MLP neurons of a small language model. Each row is named by its layer, matrix (up: input weights) and neuron, and shows model dimensions 341-511. Each number is 128 + 24 x the weight over its row's rms, rounded and kept within 0 to 255. Numbers have three digits each.
A block is one neuron, or neurons of one layer that tend to fire together. After each block is what it responds to, as a language model described it from the Wikipedia text at the highest values.

L6.up94:149127139093086095109152116116130087132171115084077107110152115161102144127108163119126094120125092113131094118121128107125144112103115145100131121157104138131114175125134142124132136183059138154142134103156121134093159073084144132071094151130128113083126113129114113151113134123059138130127181151150181100117117123166124123098129146123146140117133125118146111163121107131110133135159123124134141097140133139147129104161076135152149098130117145093164169089127098139097129141136141156136153138137163107129133115099
L6.up174:166134126163114094083125123138144158137126106131101117118173149155141171160131142132158137130150155123137118086118071103142124117113107153122107122153104120186131128211109082096150142123103105146119139136162108115121167135137160149122138149134106135107115125100104136129123119110125139146119149180134196120101136140148152132174116133104166141151110134121151099131147123163102161105150124131152128161148127150157136182109098144115152114136131170136156123159111113144110114137126095164129150088118124110132150124069
L6.up633:118115102159110138084149110086141154138134113106100096135116134117182195135146138127179148117133182090098130097099062123106099103127119163095132110078087150135136125127124118096104160108132125199125154091157152156113139130123130113148121160118159115115146157118126150139153112095130151168144124161130146129141163133142125144131106097121134121157126143138151109166148134141131123094145138093124147147149123146136114177115118074072145121155132127163155147116145116120116118121119094128122107080114135150103164138120
L6.up705:156165143120091116132154129143111138131140102106095062095136153106122138168162147146181089047180118119131104121072138122137133126146105145148164140107086129109100143106157114131123123123094095184125109125123131098138140117120141130123160105173142129096110167086140136168160117168120170087155130202138156091165112123109116123160130162128163161119123126206124130149120086151102116133104109102121163122132125183136119140136072146080152168102086102128178156106142139139114122089129098164151150136147116139139167158127
L6.up820:155111123153125128098204139100108150111153117124118103156142095138118137123087108096116107120127149127094092118092123099122119099080126153118123123085111152121058146111127136103116130124097192125123108087144117149129152115173147136133158116163170138157144113097160128095129152141123121138139145156140194136120172121095119122136156115140137055144071139174145115159131149137128165157137137159124139156125141159158126131133084075145168118127108126136176158128145130116092139111136113132109115078115156139085152129166
L6.up961:134130093132128096111153131146109126146166078116107136124097070172108115134087110085093104126106131157103160080121116106145107145155127103130122134190104086113167148113091131111144116114118169104101172114156132122102148128113122139168133087114112157123169106087155120149106145135121114131149155112153165186085128132126144142153124127109120123155138121090116115143113134088089109129132159134130129142130118114110151165137127106114127088096112155128123127131074145102147129121150119117113160086123172150105097104111
L6.up1098:110143138154134154104110118112112174131133147083125146114140113136151143107111117142131128165164153132134156121128129120127142158128132125124125131142087116152154129137058109108137100130084133159120097113148111115126117136127120161192115145131108164105088134116185140126118126112118144131145114166101144118104150141127134152158120125126166137131074156128131141133091157132091126154112070122182152146171141152144136135111120143129152135134162149102086114120108122128093116113094088103190146094130132133090183123145
L6.up1188:135133134142109109113099104128103111132135127123123117128104129137160163141085076119162120114164151080143129084097143108136117133114109136128135125152100146149097098108097083118123151111091073176117115144119141133103139156163130151152131125148130125132137122122121150142154139097128138144096128142105168084127132136154122111143117142128151162099109177148149144075182152145132109098132106145134136123141111158127120111127071158144136144138131140116142131139102158105086123119131130138145126155128117127152132164103
Description: Verb introducing a work's content

L4.up244:103170163172112141129148130161154124092162116117109129093152147119145132129117100204118111076113125139126115138129155116143120126100142141109116097100101128158133120141160116154128119107116137115132100148118136143139087127103103114146124121088108173151125139146117138154113130125093170099134150145160058134160118086116131128131159141094116120120156128139147123090117096127132156097106134157100161095129149114114124155081112164148147154133114152107112135154165106137132137124097145168128130109139181130186107159120
L4.up246:135121135179111135122124127087117114110165149140116085121153189141135149128083146101117101105128164129111107109168094136103146124146134098133118109151130104152138129120068119160126141139102121097106105130125102114140143099123124153126077068123151110154137105120108132148123052127150103148142147111096145124115138141108115152154088149115176113133090129174121167156111100116131109071127145159141115099131097121140137147115154144120174160092174123167126089117113122106118127093139122171106141082159181110127163151112
L4.up701:104126147151096125135121058137114140125119158136087120121148134146140130069093116154114177087136157140093073130126115164141113100131140168147146128169137137122121139115136120102118120119111132110124166154120135121122124131124140110113103126106139162148153108119114056136113120153133092126146085123127099126140153138099105148132105098141081111136103092113114096104110083171159144103175108120122132092124128093112112155117121124163145158156156136150130152158152156149083127120150126057153156105151191204106147148116
L4.up1235:137128123159117127153125094112126111130146109138062150137130106150133084091101109099073090100135125115133132143135125188140109109157077126149127091153148125120135124097153179175130124152126125100116118145115114109130144118128161111135116132130121131110145095128123143187141124126091121115098173117154126139099119155092134104148151151127146128179113126132133108115152149158099122131125146133151166106095136136111135105151107135110135129146157145119121129118142119136113155124163139128122159091160136157090124166142
L4.up1527:102163100152139150088094101078136112163125153109094114144155134134130133073133129130134146080122134148150126123120160114092147150139134120103154110161118126131107139110143090146097144133107134156114130146121134141125126123092142129153095079125122142131112144145096098091140138137149098128177101112155104157168126183138135114165095100163191084144101109148112144127147141163113121127140089118113149107094123122115118143138158142145142156108173112126115148100088147138143107101113130105115120100128156143153161118124
L4.up1638:109149085158138136108132080109146146111134123119084145176150147126125131115094128103048139115115152135114089097129139159094158139113136148128132120148142142131106123138137111152117124126143125116112134112108123118146134131079128158173121118083101161149159121133114097145133146130129124120143130134078111109164164158146157142171104127085138131087103133129158124136138129118110167119111165125103185102122131164134129168120135134172149152124162189097104151129149119154138119109125168103115106086123188146125143109127
L4.up1792:129174087142070170133071105117125185114147155127094131107145140130136126118123128099118146114135155103166132164124157169104145156136103121148138133142141150146167127142120113124124132150084161123130096165133102091141114160129098120128149175120158074157144135116124134109127113124156136134144121094089122123137166149094125116112110139162194097109099110089153109098148113129112096131139126106113143121118119133127124138112142118162137180147141113078120128115120136114144130109123098136128158110117173132128076095144
L4.up1992:100135156191118167154136137107146136147129128191106104126161108160135131122108106116148140099132128140144126139108137115131087096119152110127123147130106093124098131137075135144144111152099106119127133110113157143103138178089121151129116067110154124173145153133142148151105144122117119121135084142134109138139150147113141143152127130122169151112130164118122137158133112121110152137160137154095137125109108141129118187141129140120136167126135147158149167146139147077126107088120128114119125121159135144132161167095
Description: Verb-complement infinitive markers

L3.up405:144127104107130076057132122158168157112164135106134080184126103100129119096095104142124098129141113112110072079139163111169132083139111142140139127135146102139121148120113131130108145137122128150165111131119066152112157134102110131110138133107139166129118146148124101125105118144090146146102152139122136135116133155173144149133158157130131134102105128149125123087095162130084142094150103127123144108099131115140127163110090104121128132128148110154105173132116159139155153111161125117140092102123174115111165117154
Description: Object-expecting verbs and of

L4.up234:081138116130112106118144163111133146186121181105059168124114109181161103110139126092109098122168124105124191171143124144098099089079143142143150092103119128179150177130127155141115158125107131142127174160133085131130112124144150118166103127124190103135128116083137112143160143100123097132167144121121172132172133099123101113095178132157161099107097122126146068151143115153133141144108156126158149158157128143117121173157093126127117095142125108130118151174106166128087166082146159132102128106155147118116104118123
L4.up398:044145113170134107126151110131119111095144150116067114133125099146169113100115127117154183109171161117100136117083119116109125057100138139154143105114100107117105146117114152139143144124117152182114130134124151104103120134108181162154119117121144114140132104135152106131114099080102098163148159153109125107135175105139118125123104094155117125133145113119122122182175096146115149142114179157165146095158123070134162132099077099149150118145140153163165148110110149120108153112135061132103131094120174167138087144119
L4.up517:097129107136128104142151113138143167115133105130084138103159119168170149098093123145122118113147152110120126128127115109129101105113123119167124100115095141135120137119152159149142162132126132158125137133133125097113119125115180147159099127135183106098152112131132165151136093155071111140168126156147128152146191111142115148122128121152172120153150116119123098151141108148101143113134142118152151126128123138100150129112102138141139138117133160151141162179131141089128132108122093100131129108144136150128088153148
L4.up624:088150141150071136089147149151108146142121159086090132180163127119153099129160101121145152149167115136094155148141115148159081158101162121138114144099083099136111088151135113159076147057130135144135148151106082151135136134133137115119127146147155136139109149131151102135144138141131084088168147130111115146155121090115119125146121111129151104142148104122156118137116179129105142162095170152137149118150122107149126159105139135130133131161128113144153141138124145147109134096131141157053136131149125141189141088125
L4.up696:115134113176104109150157119130146171124154067142105151113086091148118141106065094126088138128171152093148139138094120129100130098123130110143128077121152133134096146104132138118144138141130125106127159136132163109117099148103172161162107123126128132130166127105150196168156109144095110135152148161129118119164159126109094138133119132133120139172122115114115113148138082162111135140121135117154120117126120137103145139104125128150150111108160173099125137152113162105094167137115071136131116089120098139119129176152
L4.up898:106111116119137103154141130142139150122147122139066143097116112113167143088087136165108134153164169103146116114107109125110104105111122109120130062087140139138133152111115166156130121159141135118121151141129109140100146134113169131149091151145150106097147115126158133165131120152071112139159151147122169123161129124170073148118154140135142078155115126122129096133135142195127127101157112129167174129132151125126142138066128122122137137102105157136142175134144121120106166130149076109142163139108109138129145141141
L4.up910:100126108136120110148102133139147168104141095137084138090146140168162148093102124136110147112157153097122141128121120123118094104106123121160143091111109140132128160118145172137147169135127137157121138130127154104103120140105172166161093141133178109091174114124138165158145093142079113148167148165134152129154157105150103153111136137144183112146160117103126099155146098167107148113124143112166166147127125136105167133116088154150140133118134160152128158179113147107120129126106082127128135111151130144145099171143
L4.up1639:120121103137134118150164111103161169117132123125059140106135145152165163078091110154112132104146146101134130121127130111137096104109121107162117080104117136138130147119137179164143171145132133140119154115123162096111138120092186156142110122146157138112147114107138143157134115160054109128193136143133140153148175148140116141131115149145173097169118112084126095141140105160139141106155119107162157131115132115105176161083095124158147155097132155132128157167134137107104137113116080125129155094130118134110130148142
Description: Sentence and row boundaries

L6.up36:109160157122134128187143129136134140105155114137113179113142155158129144122108112133173103118127130143107131089180182134127123102082160190131065127114107166123115089115142169126182123131129085105113095115142113157147104144122139129134134133095161089075114160167140157113143126162131145179106117134181140110190193159124111112181083120126174133124104138095118123106143121108100148134160154123134171152124135131098136152141126148115121095162114124095138139148116086119121131103145107097133116157144137147122158134186
L6.up696:127120121155133109155152114109098122150120133086133116089087110155177133121114149078107150152138116103101120128114124119145126110113173145135099088102117147140142141104127106179124129106102137128133157136132144134152122130135147126176117121105132138110143149103145149136125084161123172181130135105122138156155111095074126134108136159129182108097120146119144109152136142133078118148131120121079149150108096111121168106119092170160146103154118124150140159115094102114141173148166112091120115140119131107114126154149
L6.up700:095122096142152118161127122113181122149120142093125144118134142127095133127101165152103121121132147113136069138117143161145140114129144138144141115089106153185132177145145131155129151073151147134131095094115074117104153137141141119134104171146133100104146138103113131155141094156133096105172125126115099131123144104160123155153123146100120111116131152101148098191109128119110146112169131119129126115078105124083181140130132135114105111116145131136119115147147127131168135136098113129127157112120114107164109100135
L6.up717:133119193154127068135087124152129132098144160100162156120176137103139169098120121137154132109145134107150112108131171135104108126134120122100118136108095102130156123137167173118135115076142101105117130121199148080119170126143137123146129122095149120106134127145111141111134144136107119151131136152147148122120137094138103148167127107099123093100102166118144124130122142134080147115130092126123111119135106172090173110114126106154093117160123112173157144140146084099094104169096114181131163108123114113142118188122
L6.up752:155148143088112120117133101120090117144131128128097140149109133164127144072098149118145146127121119116125095122116148169126105157107120118107118105138088057160116127172122118133148124136112124120128157165144109115136128113156139153146151136141185097130113163093124131150127102147122143157113132147127157172150097161134171084143119164125140114159100183118166112118168154133148140096101140175106123144160101137112154105150084151118085133110128124158139149152103103119122157133151113139091124107097093138130160129161
L6.up1297:123131151141144080148153095148125128120142106128099140136115131111131136088162155116114065112150158130132121116142126132173110106089115133135124104076113160129099108113106125116128132118152130102108108135139099149063098108156158111113084114123108088111127101123102136182189112172114125139144142161091150099136137055116105173141181131102118136133168174164141084100146088156127156125137118144088183147110122157080160156093116117138136148116139120156139175116147149136131166135131139128126114132116145112138086164131
L6.up1303:130112125146119115150106139157071131146105141160144131145138142134120153137141150119152119149191145097103145094133110143143119086106121156142091093106125158121163130156142110128148149136134071123128113143146096148159145116107143125142106143108149124123110109133100118113156124134138127140162102135117132116146139106102150125136130148138150129137120145118170116134110118137096080149136120121098120150154105116097151130104138127173093158127157144149136129110098115111090151132106105106134169130085120078133109124112
L6.up1379:115112148187116076179122150132101159081129124132116111150117130163140117106108150144142130137150102106114067107105131121187153116144175138107114100096149199190110131120161139164095136134129130134135117134116085096111137139098131120160114123115152133109130127099153147135112084135158124100145135141119147165171096109128134134149122101125142097147109163106165143137151140151093123128133136126107132141115109162115191128112141142155125117107127166145163104110124134124122120172122115134135118095099135096109122151092
Description: Sentence-opening adverbial end

L6.up109:130145140093052114091141124107162166152136160108082119142131140124111074145150130119148154118102144105142143136109099153086135120061108137159123108155170137170116143137090128142133155155081095173155093128129131125120152175119128126135118154157141099083120119099159149125154126106142112099141069156134144096135126115124112138126118103138151138158106110139140151153145090100115115160156138134122102118099121125104094095087127084108128136149161134130178127176144105116152139152114130126132114122118130117084141096116
L6.up288:092137102123107126093154092163156174081127117123136157149130146116162103093119138151154167138096192129120120116143125157124147132097141129148109129116123120152098127113114122128159145127113129089152091083126107148114132164150161109154109180125139046109124147109096113149133137170146105094131157157111118125106111112151096146131106076103183096095104151164113087086108158134117152124167073146117158096162095121089148157134099164117127137142099117139122164117129131105150141160140140096106167124137140138164131128173
L6.up441:111145140138119137129084124114132109128150085118092130114112146161092081125139181102170159128151129116125095141147141149152119129126166119122149115132135141140116119092151114182111158095160149120122135143098092120158144103078121134135140133145168080134111141111141099178079138137149135155131132106124136147155153119110079112100165067132134147133148134149139080113176099132115107118155159167130194096124124127108139135149111127133099148144116119101140111126080145137152135103154088133110112122161144149131120094169
L6.up507:120135101101066164177133142151109132146125143137097139143109187100145140140121112157106156113124120115149152112136137159126147135100111109163111097124118107156122114150126143139123139087130134145119162138115108083138168085110136181156147125132120121143130136145143138142102126166129101118185136146076066109107146133151127145142121177145117110157109133104139124142118094171113146130096101133138107130123131102093119095154088123081143125123107132111152121132143114114147122124187103172102161091113134152092129117154
L6.up680:105140122148153095179123117100091162131125131127105131114096147079078131124130116152104099132109135086142149136148116120137117108123112169125147100129101143140147109107133122166144136120133118157124150086139086129150144131104147166111117137183129131111107149130140177142161124164127152132135140162106184110151117102159143111169152134140104149149100132156111121181141117144131137133161178161156136160075128132134114116088113137170123106129120101132105177136119090084108140127118092132141151126103151157089088143160
L6.up1346:096123154144106118149113137088144145169140145166074160127156137169099130089164144134142152100099129139119137129102136097154111132155078132188135127182158121170095044142129131157117144122144156173129119098137121154110128106109154157098119135154160133036123138127149159122134121127106077157117157123092119142146115108156107180184167108109139103115150102138160098165133104200117121154187140126131157176119132165115120150122098099135131146132153127136139137142133123136155099130102160137125126135122134139137121128124
L6.up1400:119129137158101159124141178130122124158130159103078137156134112112141078104119150140171152103161138094143134100152113149090160137167125096143110137087127145135132113145137101147177130140135149187165125127103142107099153103111125164191125143135126123102129118124127109113124109153095093153180119151161198132106133135112116118110110103121102185157100112160123109151101076129123116139156131123112093130094127119128124122088119153114137163101146118128137171129089150132148138129091123167094128124153128103099134132099
L6.up1483:094116132128133093133134120102121134128134150144135126095130113139109123145147158055137126112134117178119134143095094167135123130106073147134108087113156141135104101174127105165163118138115068134136122141098136131140119137131168134156144164145147119069096131104096148177167140131097107136129120120120143150128090102139114158140126096162101133120116100161149074157157134180123097130137134115128156163119090158126140147139157169109126141157110127142120148104122122122144136150102148101148125108114144181134127132121
Description: Place-name starts, item ends

L3.up1509:123138099155080133149115109121140167120126096150081132083147108184139158087076112146124109093141161110096124125158137114141089109093127115137128091126098167141121149118138143144093131132122133138129132135143114093092121115099163145156111191125177109096153106126140165162108097162113094139164133166161153142151146108149113141141155142132174085135132112138119085130131107154111138128125146156116169102112129159085153111106091113148134106124147163147142163170112152093156109123148112095110148104148122108121138129129
Description: Item and sentence ends

L3.up625:110123120175159157114106126113130114148173120123102110119155116156086178169130129142130170135118145159131130101110141156120120143141141170102158098149141162131115128121121141152156132123111146139123111123112110159149137184070143165129116101079113143141092134099118140120133140150105181085131154109162085155120116115129172127160137136145189119125090148123131121121164131112066134123121147199149151114114109095125115148088157129151149126127176135111130133122112077096135091124110152152114161123140165132077119154129
Description: Verb-linking to and modals

L3.up789:104147130162112085140143111094094161103131115099106149101103127147131183103133142095143143122144106113116106093112137163142110136126123146147128090115115134152118103133115136133095089114132136106141137173124122122118156132152157113176128135114146131066124114098133121133158115146125158122145116107110171113128113107087180139120133107110123148136125121125155104136147120149114155145114109139104150128151125129162164114118150131133179072122108124146120150151132102127104145156143101131159140114143112112128129148116
Description: Sentence-initial adverbial end

L4.up436:129109123163105125136158104118095196115114167114100084089125093146126107148112150132117135118142115131157169116161109104127142110128142171125153124100103156149151129111119075138180085105127171135122139126157127123123125092155140149117074139122148116112127154108123149153132121146138182116131127142162096114106107130112119116194159156103118134145145145107119133128106153123072134118128160120094114144180116123148165183109163166146088112094125188164131128123085116100102142133113097143137111112111124115125081155129
L4.up577:134121177140118137154118124155128095120102169098113123137149124157145138145109104177148139114177147082135121146128130157149114152147099124132128099097147130142118157137128132117154136080121087190125132086147127127134108160113151179139176125142103096129100129116154162143162112104153168124118152165148141094120128143096129134201149147103152132125119153114140159126113123153121117131124069122130110133129118160178110175108073125128129108159135141102149145105116123130080137146173150151130136139100110147099141130149
L4.up1068:147113129114142129101121104147132142125149128114109100107129091143120194138131115128165130133130159119111125123139139135144119139115150174146135114105099134121100178155077138120169199132114073129136155134155102162148162136106156182129129109121114105115140123114119127144116135128139162167100149155141168118134081136160155120134132086150145146117152144167181142147153116159120136139107146116134144167149111130142136160169115181123096108133105117092162122136126087164138125109138117141115086138150129096146144138137
L4.up1166:161155117145141071093083104162122114138147140150113165153118100145187134094111126135146145121158171114167190115147120146119130124092133152061132112120098151126104130140137137105152167130099107128119135122145101107139194126133176138086142124082120140090133134108141127141121111138134153149146163186146149097129139126096175113132164151100165134100093141061156137171139106168102125118117132133139148153173137118152124133101102164123163110120098159128128162143105125137116107129146085111118131116150135102110140125132
L4.up1298:118137107110099102140115111094072143123132125126131090105114125135145111152168145154141099113171105084122137114089138123175099139131136105107113106084119136137162147154105140123111151112153110103149070118136110127133109168140166163115161148097116130123135140127128118138125134156181136148121152157139148129123139106084138135140176154111142130104147146121155156156126098138111146110129158106077185124127114157151095097118148141096138154154136109121150175142146072138146148095093089129106141081157158116155114127110
L4.up1458:176130122158128123134145146113133123115128143146128087116146117137133172111145085155096104157129135176156152114101103127156111130116130161155091119141134156101115132140105143165139123118079110136144096144129182110112123128117162143135134118114140132148140131130102132139120141122122140161132111129113163148108110102140160123187133128109164167174166117125104111139094124144141122126169112134121131113125129183137164097141152187112116095146098120120134130185117117106121147112091098136098153087146178131094112158085
L4.up1507:130131115107090087149157102118115150123121147127142141179097101123129100114148125184160099123170069073082158118088135114169141125185123117164129134113123157141132134145119167144108091137112130151141109110123116121094137083130144153115097106142130135134152105080156087143141093171120139147143142182147141130130120145148150126142101181138172140115134141148102117147135107148114080148142082130114134115120132143119143164134085127105114160097122145123133137133098144159087165098077089155127121126171130179103166141116
L4.up1797:126145155130081122113111144128117137125136143119113075118145089129160116169112130148163111122142079089135168135124126088125096120128153126132086104121130153132139161175116131137120180147126123166116123130118135128122128136128120177142148158103117134107132169097146133146128149133141195111132109152110164123110129145121140134168143150092152148091175131150185134127090104149091130152131127111148112100148125159139128135095127156084145115115094187114108135147091117154137121116120093131144158117128159100081145128105
Description: Founding and launching verbs

L6.up709:143150136153130141125093113096122137143166122138097108115147128124138118107094145098138156099137129100085112144085118119146146138107171141093111106128054139133127137149120102123138140158117143103140143108119146144118093106122123144137129127091144149159117145136159125141140091128140141161149146139158111140109172091120136206131080098117157143120102133131118125096142112152109119124117109099185144138137126121126117133094119130091173135128113138141134141147072110145148128130122152094112159115136178165052112142086
L6.up806:097179145118136157153142152138124130103153105130124142139158136174104098089140137120156146081138119122125130117146098171108161121121110153129142093142150180125127090120135124194125171097114116149143103086124114126110136156098126152127129155090138128155158159106123123162123127174096162129156096148152099195109137096150144160127130103133131135167121137108160120145143143125116098126129150143100111110108123111100141147116127165130150149129153114127118163120122156107140113090138191115107139086149146161072144134155
L6.up1096:125151125117153161103099131092166130068131145109120129128115143139156106082169136084149104147136186129135123093110123079101125164152074101122106155136099101117099097107133109134137132135116145106126160089112103144082183155139129126126106111130141100119129092166146138099116135151108152148113120137087090141121185170115098150151099122097134156126124176131143130198161142094106118104153149136164145143129087132137117172112082167096106152070119147121161125105119138117124059126093106187126135146135130142112132169099
L6.up1120:126157137140136114115098121061104131142162113121116115121110126157137159081147118134126111148109130153152140111130095164105130136097103144104132125163106126158145137101107112128108133171105125119122150128121099127089162102140135148168118099064119127122138130099099156139141140116149193113157089124149148180114172109089161156165141129081158151165148127135121116165137120115110119160140123155132156142139129096151123128082141126140108165123165092135120137105149124119135178073162107139155116146145123103136089158128
L6.up1494:147122170140128125122159112089147146108126130128145166074140147127136132143142143138159082124172106118150094130129174127108117131100084145111130126066119152120131148114112145163132121130123096134153130157114108100147093122128161119099112106130127158188098122090123086130109074102160142143161092110095120163108144117145134129144097088083127120135157129116149099128149076105126079124158126110107139126122133133125093121093109106153132106159139135114127149121051159113115137118130141134133148077122146140125125105123
L6.up1579:101128157164131136125138149124075125148169155099121108159128140132097143088074138118147125106146168104102124128141100139122139119105141124166113139123118172138113152178127139126112128114111124122143099181152165122153126120117150171151112142093140190119121156135178136136083085112080123149161152173118107137132093106168130146150113147111172080097090156110139157163131102139071130101106161191145155125146130130149117140106118136137139157148138137168139145137161122157134125106155149102108169087157142125102123153147
L6.up1757:106139095165136148126102156102122129116144163114132117101137120113093131119125126127147162111131141114151131116142114157140132118130095163136146121145085132120127156127101100176093130095106130107126105148096117165094095127126119135154150108120125148127145153102145120138114119138129140110127130122170089154085125174138161142169132119141159132132077146112102137119144152166095122157111140135129172097102127124124113150132157135137109108109135110128106154100123095114150109119153161098127133130144152109075113132121
L6.up1793:079137145172104152095084106132139129131152077141097128149112124169124136103148147119144144087143167149126142142179111140129127088142114117124101096137147137101113094158161126139139150134112101140125131145145125100118141182136118116153106103178135111143169116103149120135129092113118116096155164098118119088142102110107133129149121144103124090120123161123192084087118147137118187165198145118125143139163118147111133182114115192138133135139080142115157155130132129110092109128135107149102117138112193104124138121098
Description: Infinitive marker before verb